Part of a small language model's weights: 8 heads of 64, 6382 steps.
MLP neurons of a small language model. Each row is named by its layer, matrix (gate and up: input weights) and neuron, and shows model dimensions 32-95. Each number is 128 + 24 x the weight over its row's rms, rounded and kept within 0 to 255. A neuron's up and down rows have the sign that makes its largest values positive.
Before each neuron's rows, "fires after" lists the tokens most often just before its 100 highest values on Wikipedia text that the model never trained on.

fires after: " =", " History", " season", " life", " career"
L2.gate717 [104  81 111 143 140 102 144 117 157 138 149 151 129 140 145 133 139 112 142 105 128 138 100 187 145 146 104 157 155 114 121 115 143 162 118 163 189 168 140 146 133 191 141 100 138 114 156 142 116 105  72 132 133  99 111 137 124 148 149 118  97  92  94  89]
L2.up717 [ 83 114 136 133  66  62  89  94 125 102 115 110 119 118 113 135 152 104 137 109 147 135 103 139 104 165 137 130 144 120 153 129 167 115 107 159  78  78 129 145 126 154  82 123 160 126 141 144 133  97 108 141 192 125  77  98 131 138 143 172 141 133 150 133]

fires after: "|", " |", " 0"
L2.gate520 [154 124 118  91 115 111 103 167 129 169 170 180 125 154 113 130 135  94 159 135 105 133 123 132 133 121 164 139 121 153 128 116 105 118 131 128 145 129 142 120 121  96 117 141 136 138 140 145 169 143 113  82 112 111  66 150 143 122 139 104 107 110 170 151]
L2.up520 [136 125 138 143 126 117 121 141 168 121 111 118 164  81 125 113 121  97 120 128 141 158  53 124  97 142 112 139 116 149 126 122 125 139 181 118 127 130 172 136  85 156 116 145 116 129 140 127 154 103  91 146 143 127 109 136 140 165 121 119 109 145 153 130]

fires after: " the", " reb", " The", " vict"
L2.gate165 [123 142 145 112 135 155  80 155  74 186 118 116 100 119 150 127  90 151 169 159 120  72  95 125  97 131 113 114 113 129 116 108 105 101 108 146 132 118 171  93 147 137 143 141 149 156 108 116 136 122 151 131 106  96 116 140 125  75 136 170 174 149 144  90]
L2.up165 [141 165  93 151  95 119 115 170  86  76 117 125 107 133  96 126 149 118 119 110 133 169  84 113 107 143 120 109 155 175 100 118 112 183 119  89 108 132 121 134 119 132 125 144  84 159 117 135  76 154 179 116 143 155 141 121 141 106 130 155 167 172 128 155]

fires after: "|", " was", "\n"
L2.gate1023 [143 130 114 165 146 101 144 129 131  91  85 158 114 123 137 133 120 121 121 135 149 122 121 100 100  97 147 109 111 137 203  91 155 128 115 158 149 142  99 126 138 117 177  80 124 141 126 143  78 144 143  60  94 124 143 118  93 152 131  79 158 136 134 129]
L2.up1023 [136  77 126  98 150 155  97 109 106 112 125 102 145 113 139 127 113  93 130 154 140 123  93 121 100 147 123 158 144 142 137 115 130  98 157 142 170 140 136 146  99 140 121 107 106  88  78  90 109 152 153 144 116 169 142  98 141 101 125 148 130 117 132 156]

fires after: " the", "'s", " his", " their"
L2.gate758 [119 111 140  92 137 104 117 107 161 143 160 175  97 114 133 160 190 143 161 150 121 109 118  88 128 145 145 150 102 131 123 133 119 121  98 121 113 128 112  98  72 145 119  91 124 119 118 131 119 142 112 150 145 106 132 105  96  97 152 130 143 161 121 125]
L2.up758 [ 99 103 127 121 152 123 171 124 175 135 115 144 113  82 108 180 134 115 123 120  89 123 113 103 122 136 112 157 143 145 117 129  94 115 159 156 175  91 119  87 106 145  97  65 132 148 116 115 141 109 112 133 129 160 123  93 111 131 125 124 153 111 155 141]

fires after: " the"
L2.gate232 [132  96 127  92 137  92 122 149 114 161 119 110 132 119 137 131 115 134 152 135 131 137 120  81  95 130 172 118 129 129 128 132  85 136 101 137 142  92 136  94 133 165 129 159 123 155  99  78 120 146 122 119 146 117 148 104 142 145 129 126 125 157 134  83]
L2.up232 [136  90  86 126 154 124 135 134  58 114 131 151 163 128 162 111  88 145 105 149 143 124  91  83 119 100 147 128 161 105 147 109  77  85 103 181 154 146 107 110 135 129 129 144 121 151 158 106  85 104 108 145 133 175 154 146 130 138 163 134 103 129 131 134]

fires after: " the", " The", "The", "th"
L2.gate181 [116 113 112 117 142 113 109 141 133 136 127 157 144 123 116 138 154 154 136 114 160 112 194  54 127 101 128 100 127 182 118 139  89 130 133 125 124 132 134 120 143 152 154 105 122 120 135 107 152 116 116 144 135  69 158 105 115 126 140 136 113 141 145 111]
L2.up181 [118 122 139 120  86 132 139 132 115  98 133 154 163 111 153 121 129 121 142 120 177  81 197 136 105 118 176 139 148 152 158  99  73 126 129 147 147 183 139 117 145 170 104  88 117 103 125  91 166 121 109 130 139 129 112 121 114  58 135 133 102 110 171 152]

fires after: " the", " a", " his", "'s", " their"
L2.gate856 [102 154 130 131 115 166 129  84 132 118 130  88 153 118 143 108 134 147 143 126 153 168 115 117 115 134 158 141 132 132 121 115 127 137 100 137  80 105 136 132 120 157 138 151 141 147 102 102 118 118 158 104 156 133 178  57 144 124 141 103 159 125 149 118]
L2.up856 [103 143 126 118 120 119 111 133 133 202 133 107 137 138 145 106 148 125 121 124 138  98 191  86  72 176 149 142 134 129 120 129 154 137 101 150 124 161 102 141 147 113 129 160 101  98 123 139  91  96 150 124 103  85 141 167 110 101 112 130 134 125 120 165]

fires after: " the", "|"
L2.gate593 [122 191 124 101 147 130 101 118 106 147 130 142 146 126 152 178 152 137 104 109  91 145  86 166  96 124 171 118 184 104 111  74 121 132 172  62 165 151  91 141 106 124 134 137 129 119 136 147 134  93 154 163 126 147 144 140 199 156 123 101 181 131 120 154]
L2.up593 [103 124 121  90 161 116 140 128 108 116 164 147 145 106 143 128 164 126 126 160 125 126 150 113 136 141 128 136 117 149 117 145 129 123 131 142 122 136 163 161 102 159 134 110 160 106 102 175 115 118 126  94 146  67 178 128 130 134 125 132 142 187 157 128]

fires after: "\n", "–", "|---|---|---|---", " (", " more"
L2.gate686 [182 126 151 112 140  69 119 129 157 128 114 122  88 136 168 134  92 142 142 107 125 145 139 114 131 140 142 147 116 147 119 156 151 154 135 114 122 153 133 119  87 147 114 105 177 155 145 152 146 113 112 133 114 148  45 141 130  97 114 124 129 145  99 120]
L2.up686 [136 130 128  82  88 109 130 124 108 128 152 127 111  98 121 128 124 150 102 112 136 124 150 129 164 150 133 133 134 123 121  97 150 161 132 144 154 121 149 132 145 110  90 153  98 125 133  98 108  92 120 140 136 113  99 105 165  95 122 108 123  71 133 125]

fires after: ",", " March", " October", " in", " May", " April"
L2.gate646 [106 124 130 105 107 141 147 132 130 130 129 156 132  90 127 136 120 176 137 143 133 153 169 102 114 167 114 100 148 162 132 158  77 129 133 130 143 153  76 170 143 113 116 101 133 116 138 146 123 125 132  90 140 122 134 109 137 138 146 200 124 153 166 131]
L2.up646 [164 125 131 156 100 142  98 134 132  96 135 168 119 124 125  93 155 130 118 124  96 135  88 114 128 133 131  45 114 140 128  72 120 144 122 105 106 111 160 130 165  95 125 140 112 155 145 178 137 128 113 113 132 104 151 116 131 138  93  86 131 120 127 117]

fires after: "==", " his", " her", "'s"
L2.gate464 [157 156 100 132 127  91 137 123  78 128 132  79 140 175 156 135 119 142 118 114 127 126 115 138  80 121 116 125 109 142 167 122 131 113 129 127 122  95 101 124 112 147  90 139 103 105 159 101  89 133 150 111 116 154 105 126 122 170 107 123 125 140  97 121]
L2.up464 [177 113 139  97 118 123 153 120 140 145 128 117 149 119 147 132 119 130 110 104 121 119 154 123 132 153 120 120 141 131 161 153 105 139 171  82 135 130 106 111 193 130 117 143  95 120  73 161 123 152 139 154  94 158 102 129 118 121 115 112 164 141 114 182]

fires after: " a", "A", " an"
L2.gate793 [109 184 129 154 132 150 164 102 108 114 100 148 163 183 136  97 133  89 133 115 118 146 114 113  93 131 145  72 141 137 102 114  78 168 116 110 136 119 132 141  96 118 146 162 163 125 122 132  88 122 114 149 103 131 118 125 119 101 130  96 113 111 148 107]
L2.up793 [103 127 171 160 118 136 136 117 164 156 130 102 120 113 136 120  90 124 146 129 105 141 100 177 136 146 119 101 163 122 129 108  98 134 138 124 141 142 103 136 118 167 127 135 127 116 141  94 149 135 126 110 153 152 121 106 151 120 142 143  96 154 123 119]

fires after: "\n", "|", " Sm"
L2.gate858 [102 119 165 155  60 110  83 151 148 134 146 150 112 101 117 132 108 113 109 172 146 165  88  79 128 120 110 137 171 147 111 137 162 108 147 146 132  92 156 144 116 132 188 158  79 125 157 119 144 143 140 156 121 133 115 120 112 163  93 141 156 143 108 114]
L2.up858 [123 141 112 168 158 194 124 126 123 143 144 187 123 132 155 138 146 142  85 135 137 107 163 114 139 175 111 119 154 118 136 151 143  84 116 125 131 180  91 130 161 112 157 134 133 133 101 111 120 137 155 159 161 147  93 117 138 134 157 178 146 105 167 109]

fires after: "\n", ")", "-", "2"
L2.gate116 [163 102  98 166  96 128 140 123 129  89 166  98 127 131  94 142 113 120 143 141 119 102 127 145 131  99 139  97 137 128 140 116 101  80 178 131 153 128 124 121 143 146 147 132 169 152 139 152 117 154  92 115 149 145 138 102 132 122 117 114 107 135 146  86]
L2.up116 [109 117 133 132 161 120 139 116 148 157 166 145 169 135 110 101 139  81 101 122 139  94 131 116 111 155 132 139 138 118 116  92 133 116 147 114  76 133 130 169 127 147 151 144 108 149 140 152 133 106 180 170 123  94 175 143  99  91  99 129 133 129 142 140]

fires after: " a", " an", " A"
L2.gate345 [112 135 150 123  92 157 151 132 125 111 147 132 157 160 135  80 128 119  93 163 139 124 117 162  91 114 150 102 153 133 120 114 125 145 107 134 110 131 121 115 107 116  95 157 111 147  85 123 126  85  88 170 120 141 115 127 101 112 115  96 122 119 165 113]
L2.up345 [127 143 126 122 137  94 123 143 101 135 137  97 116 154  91 160  82 123 123 124 119 107  87 105 122 127 161 138 149 149 104 144 101 121 139 180 154 142 124 107  99 124 129  88 177 140 111  65 107 169 134 140 126 122 132 112 154 156 131 129 133 134 153 139]

fires after: ".", " due", " However", "According", " According"
L2.gate584 [149  89 156 103 135 126 110 151 145 121 139 146 128 140  91 117  94 152 140 138 117 113  81 118 110  96 120 125 116 141  87 125 110 139 144 185 135 117 117 152  96 107 160  99 133 119 114  88 138  90 144  98 124 134 147 153 152 150  96 176 121 152 121 151]
L2.up584 [140 113 163 152 113  85 114 157 190 140 156 115 147  95 102 118 102 131 107 100 142 126 112 110 118 111 167 121 145 121  92 157  82 115 132 157 114 132 127 143 116 159 190 131 154 104 107 125 116 109 104 125 142 112 128 139 148 171 138 155 143 124 137 146]

fires after: " as", " As", " it", " a"
L2.gate240 [135 127 128 127 118 115 162 172 134 131 140 138 135 164 182 167  92 122 131 188  95 101 157 114 124 144 105 154 132 115 145 120  83 134 169 154  97 110 112 111 104 148 128 152 137 118 126 155 117 140 149 152 154  78 146  97 134  75 164 180 115  93 137 128]
L2.up240 [117 131 118 120 112 119 159 160 146 104 177 156 145 158 124 104 155 120  82 152 125 145  96 124 115  99 158 156 169 117 133 108 106 104 146 148  85 114 128 158 154  89 103 143 107  81 149 139 108 113 149 160 141 113 175 164 104 155  75 131 122 110 165 127]

fires after: " the", " number", " The"
L2.gate601 [112 127 174 153  99 162 133  90 118 132 107 120 112 145 128 132 148 155 145 148 110 127 113 138 168 134 137 149 131 108 114 127 121 150 141 127 117 127 110  76 109 155 135  99 116 153 132 152 150 147 133 149 127 119 108 152 117 131  63  85 168 132 187 124]
L2.up601 [110 141 154  91 130 142 120 111 169 131  98 127 136  88 118 109 168 125 137 120 150 142 163 134 156 152 156 125 133 119 167 155  79 120 154 124 181 125 115 134 119 128 169 106 141 133 130 100 118 136 131 109 106 104 133 128 106 183  98 148 138 106  74 104]

fires after: " |", " Ret"
L2.gate217 [175 159 107 101  89  70 154 163 144 135 103 140 149 111 145 116 125 147 106 120 121 111 135 112 124 108 136  91 125 139 134 169  94 109 169 167 112 156 164 119 129 143 121 135 128 195  91 176 109 182 132 135 101 122 102 164  85 127 158 144 103 109 160 162]
L2.up217 [173 126  82 147 100 138 122 128 153  97 111 113 128 154 132 136 152 143 126 105 120 109 128 115 145 150 154 147 140 151 158  98 144 108 161 136 129 129 133 132 129 136 137  89 127 119 115  98 176 139 126 131 114 111 139 140  92 117 132 152 131 117 112 157]

fires after: " |", " October", "ator"
L2.gate929 [108 110 120  81 160 132 159 106 127 151 146 148 131 131 168 194 118 133 126  87 133 129 119 123 164 110 151 133 147 124 145  94 118 141 147 121 165 168 146 138 125 121 178  80 157 132 127 142 147 155 121 143 132 113  71 173 129 140 120 139  72 108 129  88]
L2.up929 [151 128  92 129 128 112 107 115 149 117 113 148 110 150 124 129 118 120 125 142 132 128 113 105 159  81 121 104 148  74 106 136 118 149 165 187 109 177  98 115  88 142 145 152  93 133 109 143 178 148 117 130 102 175 104 135  80 127 156 152 111 114 109 128]

fires after: " the", " The"
L2.gate897 [168 116  83  79 109 111 119 142 115 144  89 140 121 110 134 128 147 123 121 150 100 103 130  98  76 140 129  94 187 130 109 107 113 134 120 125 169  68 142 107 171 175 107 124 146 129 132 141 128 140 138 124 135  98 166 137 116 145 117  99 176 167 142 163]
L2.up897 [157 175 145  89  98 128 143  92 151 152 117 118 164 113 131 116 147 166 152 157 102 116 151 117  86 128 108 109 165 164 141 141 127 143 108 109 177 124 146 164 132 172 160 138 160 103 132  81 146 139 126 113  98 145 128 137 125 137 140 120 159 153 128 106]

fires after: " the", "-", " |", "|"
L2.gate798 [127 159 144 116 128 120 157 124 150 115  82 111 109 106 133 176 117 127 149 143 102 135 146  99 116 176 145 120  92 129 165 162  91 127  81 120 112 144 117 140  85 136 109 138 141 120  87 127 113 103 107 104 125 118 151 110 154 108  97 103 126 124 154  96]
L2.up798 [118 178 128 103  89 129 148 106 110 154 152 121  99 146 127 137 130 163 168 103 116 148 170 130  96 118 147 147 159 135 138 110 135 151 134 137 154 146 113 119 172 121 144 133 102 158 135 160 149 136 109 161 164 126 118 148 141  98 146 141 145 184 160 119]

fires after: " the", "'s"
L2.gate230 [ 97  99 137 127 155 140 151 129 119 124  98 158 131  94 148 136 140  97 149 126 121  96 150 108 118 110 157  91 149 139 118 132 125 107 120 155 164 172 126 148 150 143 114 101 121  90  96 123 107 146 108 143 166  82 102 139 141 107 128 139 144 159 110 106]
L2.up230 [143 135 150 105 102 137 143 117 154 118 117 124  79 164 146 110 119 121 163 151 146 109 131 133 145 175 159  99 125 142 158 104 155 148  58  68 152 124 159 105  96 146 120 113 114 106  90 153 139 118 116 124 127 154 148  96 150  91  62 106 160 135 150 138]

fires after: "-", " \"", " (", "/", "."
L2.gate785 [149 131 158  90 240  92 150 142 160 133 149 122 150 141 150 108 130 106 103 130  97 107 130 119 152 143 126 148 110 146 126 104 127 110 129 148 160  96 108 135 142 149 146  88 146 142 128 107 168 154 123 135 132 123  93 170 113 144 153 127 131 140 119 180]
L2.up785 [141 152 151 146 118 119 168 129 128  78 118 125 145 164 130 129 153 117  96  95 110 122 153 111 158 151 127 125 110 170 162 143 118 168 165 109 115 126 108 162 124 144 134 116 114 127 142 138 139 151 151 105 169 147 101 120 139 151  97  94 135 135 129 118]

fires after: " the", "The", " number"
L2.gate408 [136 113 152 135 124 135 121 159 118 122 130 124 106 137 153 119 157 134 143 112 125 128 105 154 125 120 138 150 147 154 121 154 115 128 137 105 122 103 145 126 154 122 129 126 135 142 119 111 154 129 131 114 141 111 113 123 138 147 158 115 182 132 130 145]
L2.up408 [146 107 111 135 173 122 116 179 115 134  89  87 138  63 118 150 104  74 143  88 120  75 128 109 121 124 133 104 141 159 150 122  92 105 133  74 125 106 115 107 148 159 102 125 165 126 122 120 163 126 114 154 125 120  96 145 149 128 140 190 150 133 109 143]

fires after: " the", " (", " n"
L2.gate989 [112 118 153  82 137 135 123 146 148 138 143 117 134 112 132 111 162 192 149 120 146 141  92 109 178 131 123  84 126 110 103 153 131 100 112 111 135 162 111 105 104  70 141 120 121 113  84 140 144  81 147 136 137 115 136 125 143 125 159  93 174 141 142 104]
L2.up989 [ 60 149 150 121 149 105 135 144 127 139 161  90 146 116 133 156 133 122 144 146 165 139  94 132 123  70 123 137 160 133 124 143 140 114 167  93  95 120 142 126 122  92 126 157 134 108 126 111  83 125 156 124 126 152 146 156 128 135 100 122 121  86 154 117]

fires after: " the", " The", "The", " B", " sl"
L2.gate28 [116  89 100 118 132 118 125 125 125 149 117 106 143 112 176  63 126 152  83 129 139  81 169 125  96 107 133 157 154 130 115 153 134 101 149  92 114 143 150 100 107 152 156 139 125 143 159 123 146 161 105 175 102 129 156 109 123 148 127 127 142 118 137 135]
L2.up28 [116 132 118 156 124 113 147 143 128 154 115 136  85 118 158 117 133 154 110 149 191 127 145 144 112 154 105 142 135 157 135 125 173 124  89 156 118 116 144 147 137 153 147 141 107 174 121  94 134 102 197 121 141 161 138 143 133 143 133 134 102 160 119 146]

fires after: " ", " 1", " —", " -"
L2.gate685 [146 138 123 112 133 106 110 133 135 105 145 187 107 155 110 118 101 102 176 166 108 163 122 110 135 103 112 158 136  81 135 133 127 124 103 105 154 113 177 107 133 100 138 176 108  97 143 151  92 166 135 139 145 140 139 151 140 116 141 149 144 127 165 117]
L2.up685 [129 153  75 132  90 122 142  88 135 151 114 130  98 131 111 148  35 111 153 114 137 119 161 127 135 132 109 132 126 146 140 162 143 142 152 102 111 142 118  87 164 139 142 104 133 117 135 166 182  71 131 103 101 113 124 132 108 111 143 114 147 117 127 112]

fires after: " 1", " 2", " 3", " 4", " 6"
L2.gate658 [132 155 143 110 123 139 114 107 129 115 111 181 136 178 166 121 172 105 121 125  95 144 126 118 126 100 157 126 159 146 156 171 140 100 144  78 134 155 143 111 122 117  80 171 121 184 127 122 131 128 107  94  57 160 121 143 130 163 105  96  90 143 109 143]
L2.up658 [107 125 151  98 167 160  98  92  72 123 146 140  94 100 121 169 134 169  97 125 120  94 144 122 141 120 132 146 139 154 113 113 120 113 135 153 151 157  97 109 154 150 105  68 105 111  97  84 135 127 171 118 117 129 144 105 128 146 128 162 126 145  86 143]

fires after: ".", ")", " ="
L2.gate89 [128 107 117 156 172 112 120 132 130 135 108 140 130 120 126 131 117 104 105 150 138 128 135 135  96 136 146 126 147  94 100 110 162 166 120 116 165 121 127 109  88 160 184 104 151 137 162 146 124 167 137 104 136 150  93  82  82 125 108 115 138 148 164 141]
L2.up89 [129 128 111 154 137 118 128 152 177 191 109 121  83 131 127 138 102 113 161 113 120 124 127 137 130 102 198 157 132 115 117 132 167 148 101 149 133 148 118 134 138 132 134 136 141 149 120 144 128 194 130 124 131 120  80  82 102 115  87 126 105 132 139  98]

fires after: " (", " \"", "-"
L2.gate425 [ 75 150 148  88 102  99 132 161 137 121 182  97 109 129 120 151 148 110 113 108 137  81 148 134 127 145 145 139 132  98 139  99 159 158 122 116 165  92 117  94 122 137 127 103 157 140 139 138 155 114 122 131 144 106  96  79 143 172 142 113 168 143 138 125]
L2.up425 [173 110 134 151  66 124 128 130 155 175 123 128 133 138 138 116 172 156 130 157 116 163 138 105 111 113 118 117 118 135 143  86 172 106 106 125 106 151 174 105 137 149 146 159 160 137 139 113 122 160 118 106  74 126  83 149 120 121 129 137 143  83  80 137]

fires after: "\n"
L2.gate400 [101 113 144 167 154 124 138  95 135 146 119 156 105 155 123 136 149 115 124 128 114 100 120 110 108 142 154 138 172 184 132 107 102 140 158 132  90 152 125 143 152 113 134 163 113 140 144 122  92 139 126 117 102 137 154 105 116 154 113 177 126 118 163 123]
L2.up400 [ 88  92 128 146 100 126 128 162  66  83  66 114 140 131 140 149  95 140 106 133 134 126 139 119 126 110 133 158  88 189 111 165 131 153 123 120  95 132  86 157 124 152 147 148  93 135 140 137 131 154 156 140 109 125 134 158 150 128 138 149 133 130 120 160]

fires after: " (", " \"", "-", "=="
L2.gate299 [136 119 108 130 154  93 200 142 135 113 145 163 125 108  98 143 117 156 131 122 142  96 123 127 117 121 115 150 117 161 156 137 143 137 135  90 106 127 104 150 151 144  94 128 146 120 158 141  81 147  97 129 145 124  89 168 107 163 144 128 140 138 121 110]
L2.up299 [140 149  97 115 140 111 182 179 113 115 146 100 140 127 116 128  98 111 118 171 119 145 177 139 143 147 121 112 155 121 149 102  99 153 120 152 108 128 116 139 130 140 168 118 128  94 129 103 111 133  98 144 134 110 157 141 118 163 135 131 143 117 138 102]

fires after: " the", " a", "The"
L2.gate149 [156  79 121  97  96 126 162 144  81 108 133 153 121  89 138 119 143 133 121 134 139 136 118  95 155 122  95 126 131 103 107 147  78 145 103 113 129 126 117 122 138 120 147 142 132  69 142  73 116 106 143 167 104  99 112 152 124 128 162 127 134 155 152 122]
L2.up149 [102  95  94  83 118 115 109 118 143 135 126  98 171 148 121 141 177 159  87 139 143 124  81 135 111 112 137 102 131 116 102 145 155 131 107 148 170 124 134 166 123 112 116 114 118 141  82 159 139 136 144 160 127 144 135 116 171 128  94 136  92 135 167 109]

fires after: " the", " a"
L2.gate1020 [106 136 149  94 121 133 140 148 130 138 131 111 136  74 120 119  96 105 138 145 128 101 125  83  92 159 163 108 109 149 137 126 155 140 106  84 117 148 106 117 123 153 114 139 150  86 107 132 176 122 132 156 123 133 104 115 167 125 126 109 146 183 154 100]
L2.up1020 [132 106 122 129 127 129 178 112 167 115 135 112 107 120 128 148  90 159  94 142 128 130 119 142  94 192 128 139 135 129 130 138 127 114 129 130 161 162 121 138 113 107 113 145 139 110  86 138 126 112  81 190  90 147 168 128 163 126  76 152 126 158 109 113]

fires after: "|", "\n", " 11"
L2.gate86 [129 117 131 109 141 146 123 130 116 124 107 139 133 148 128 112 141 148 125  90 154 160 135  83 114 114 125 120 134 154 123 122 118 132 119 123 124 123  74 141 148 153 161 153 117 182 131 124 130 106 163 131 131 141 132 128 100 130 122  76 181 131 120 129]
L2.up86 [111  63 117 133 121 149 151 144 102 119 105 138 128  80 105 124 118 119 128 117 190 145 107 126  87 152 126 149 139 161 147 117 208 128 117  68 181 143  91 119 131 107  98 137 145 122 128 139 114 138 161 156 121  90 124 146 139 102  95  95 130 137 133 122]

fires after: " the", " The", " Sy"
L2.gate945 [148 131 133 110 144 105 107 140 175 133 108 116 111  99 115  70 107 128 140 140 120 113 159 129  91 121 170 150 136 130 164 132 134 148 142 111 122 163 120 147 122 138 157 121 128 124  89 134 124 169 165 117 156 134 111 143 148 109 142 166 132 132 157 137]
L2.up945 [141  95 161  94 111 163 135 114 119 115 126 142 102 141 136 116 130 151 146 149  76 116 151  69 124 111 129  81 125 111 153 136  65 107 117 134 154 130 161  82 132 136 153  93 140 169 116 117 159 124 129 123 121  93  93 120 157  97 131 114 140 137 120  97]

fires after: " in", " In", "In", " mid", " the", " non"
L2.gate621 [110 122 136 146 100 113 133 130 127 136 131 120 160 132  89  95 144  79  95 152  92 162 114 145 124  95 171  89 147 105  87 154  99 170 155 134 155 127 118  60 138 101 120 150 139 124 153  77 155 119 161 129 125 173 160 138 148 134  85  94  94 118 129 149]
L2.up621 [ 99 106 124 131 150 145 166 124 114 128 160 114 113 116 121 103 127 151 110 157 140 152 155 161 145 117 141  97 110 140 120 134 152 114 143 132 142  99  86 102 127 102 119 154 127 102 122 143 126  81 144 114 136 130 149 179 156 122  85 113 139 146 141 154]

fires after: " ", " in", ",", " -", "),"
L2.gate281 [ 94 159 151 162  89  76 103 114 167 134 155 121 129 124 121 143  82 108 136 151 128 134 160 115 133 138 130 150 148 104 109  97 113 137 134 107 171 121 128 139 129 135 161 165 113  92 127 137 135  95 160 159 131 127 102 132 126 153  93 126 147 105 123 133]
L2.up281 [152 118 123 104  99 113 129 155 134 157 133 131 125 143 143 179 102 142 143 163 149 151  99 110 135 125 168  88 130 143 139 105 112 109 121 154 114 109 164 136 119 153 159  94 125  97 174 117 142  94 157 129  96 121 143 155 103 137 112 106 134 113 151 142]

fires after: " the", " a", "In"
L2.gate344 [154 138  91 122 100 129 132 158 133 130 125 116 153 129 140  99 119 126 112 145 112  78 179 113 101 112 116 107  90 106  94 127 122 127 142 153 150 133 162 126 127 135 138 107 163 141 112 113  70 135 109 139 116 101 153 142 156  99 132 138 120 204 125 159]
L2.up344 [138 113 101 110 138 169 143 164 139 162 159 155 120 110 166 125 124 172 138 160 148 103 140 144 123 139 127  90  94 142 146 103 149 105 113 140 125 114 105 113 138 174 109 124 112 156 108 121 117  91 162 159 135 103 104 159 143 132 101  70 130 144 161 114]

fires after: " \"", " (", "\n", " with"
L2.gate311 [129 120 100 143 122 113 140 151 129 127 157 141 115 110 177  90 144 126 141 111 139 138 129 143 121 164 155 139 137 138 129 117 116 107 109 110 150 126 146 127 153 125 137 154 130 117 101 140 119 112 113 131 134 139 140 156 132 110  98 105 126 142 115 153]
L2.up311 [139 139 137 119 144 130 121 128 115 166 107 116  90 131 165 111 132 113  62 123 129 144  94 148 145 137 138 138 114 154 141 105 134 125  98 122 131 135 130 165 116 164 155 140 155 148  89 128 149 136 195 155 158 121 103 114 174 112 151 111  98 127  72 159]

fires after: "\n", " (", "-", " \""
L2.gate654 [148 129 123 101 125  96 160 114 143 140 145 126 108  91 158 157 127 142  98 135 101 112 119  94 106 125 122 155  96 161 138 126 142 150 144 139 130 129 140 181 145 147 141 123 144 184 133 160 173 105  98 160 101 124  93 122 112 124  87 149  96 111  93 164]
L2.up654 [125 148 132 112 130 140 136 134 170 119 148 131 125 104 164 114  93 165 125 132 101  56 108 148 131 134  69 148 158 115 159 106 123 157 122 106 151 142 137 157 143 105  96  96 147  90 106 119  98 119 152 129 143  99 151 134 107 133 105 138 134 136 131 147]

fires after: "\n"
L2.gate691 [107 160 122 104 150 105 136 134  86 166  93 135 137 153  99 140 137 171 104 135 114 132 130 178 123  92  85 127 105 128  94 162 166 174 100 127 164 152 133 115 111 116 128 102 133 118 151  52 150 140 138 144 153 132 115  92  89 166  94  96  98 145 127 135]
L2.up691 [131 139 120 158 141 108 115 134 157 167 149 137  98 142 134 123 160 142 116 131  94 155 113 122 133 112  94 105 135 180 127 146 131 151 112 144 109 133 131 134 111 145 121 120 123 102 153 128 125 118 122  66  98 120 121 130 124 149 152  88 132 141 153 153]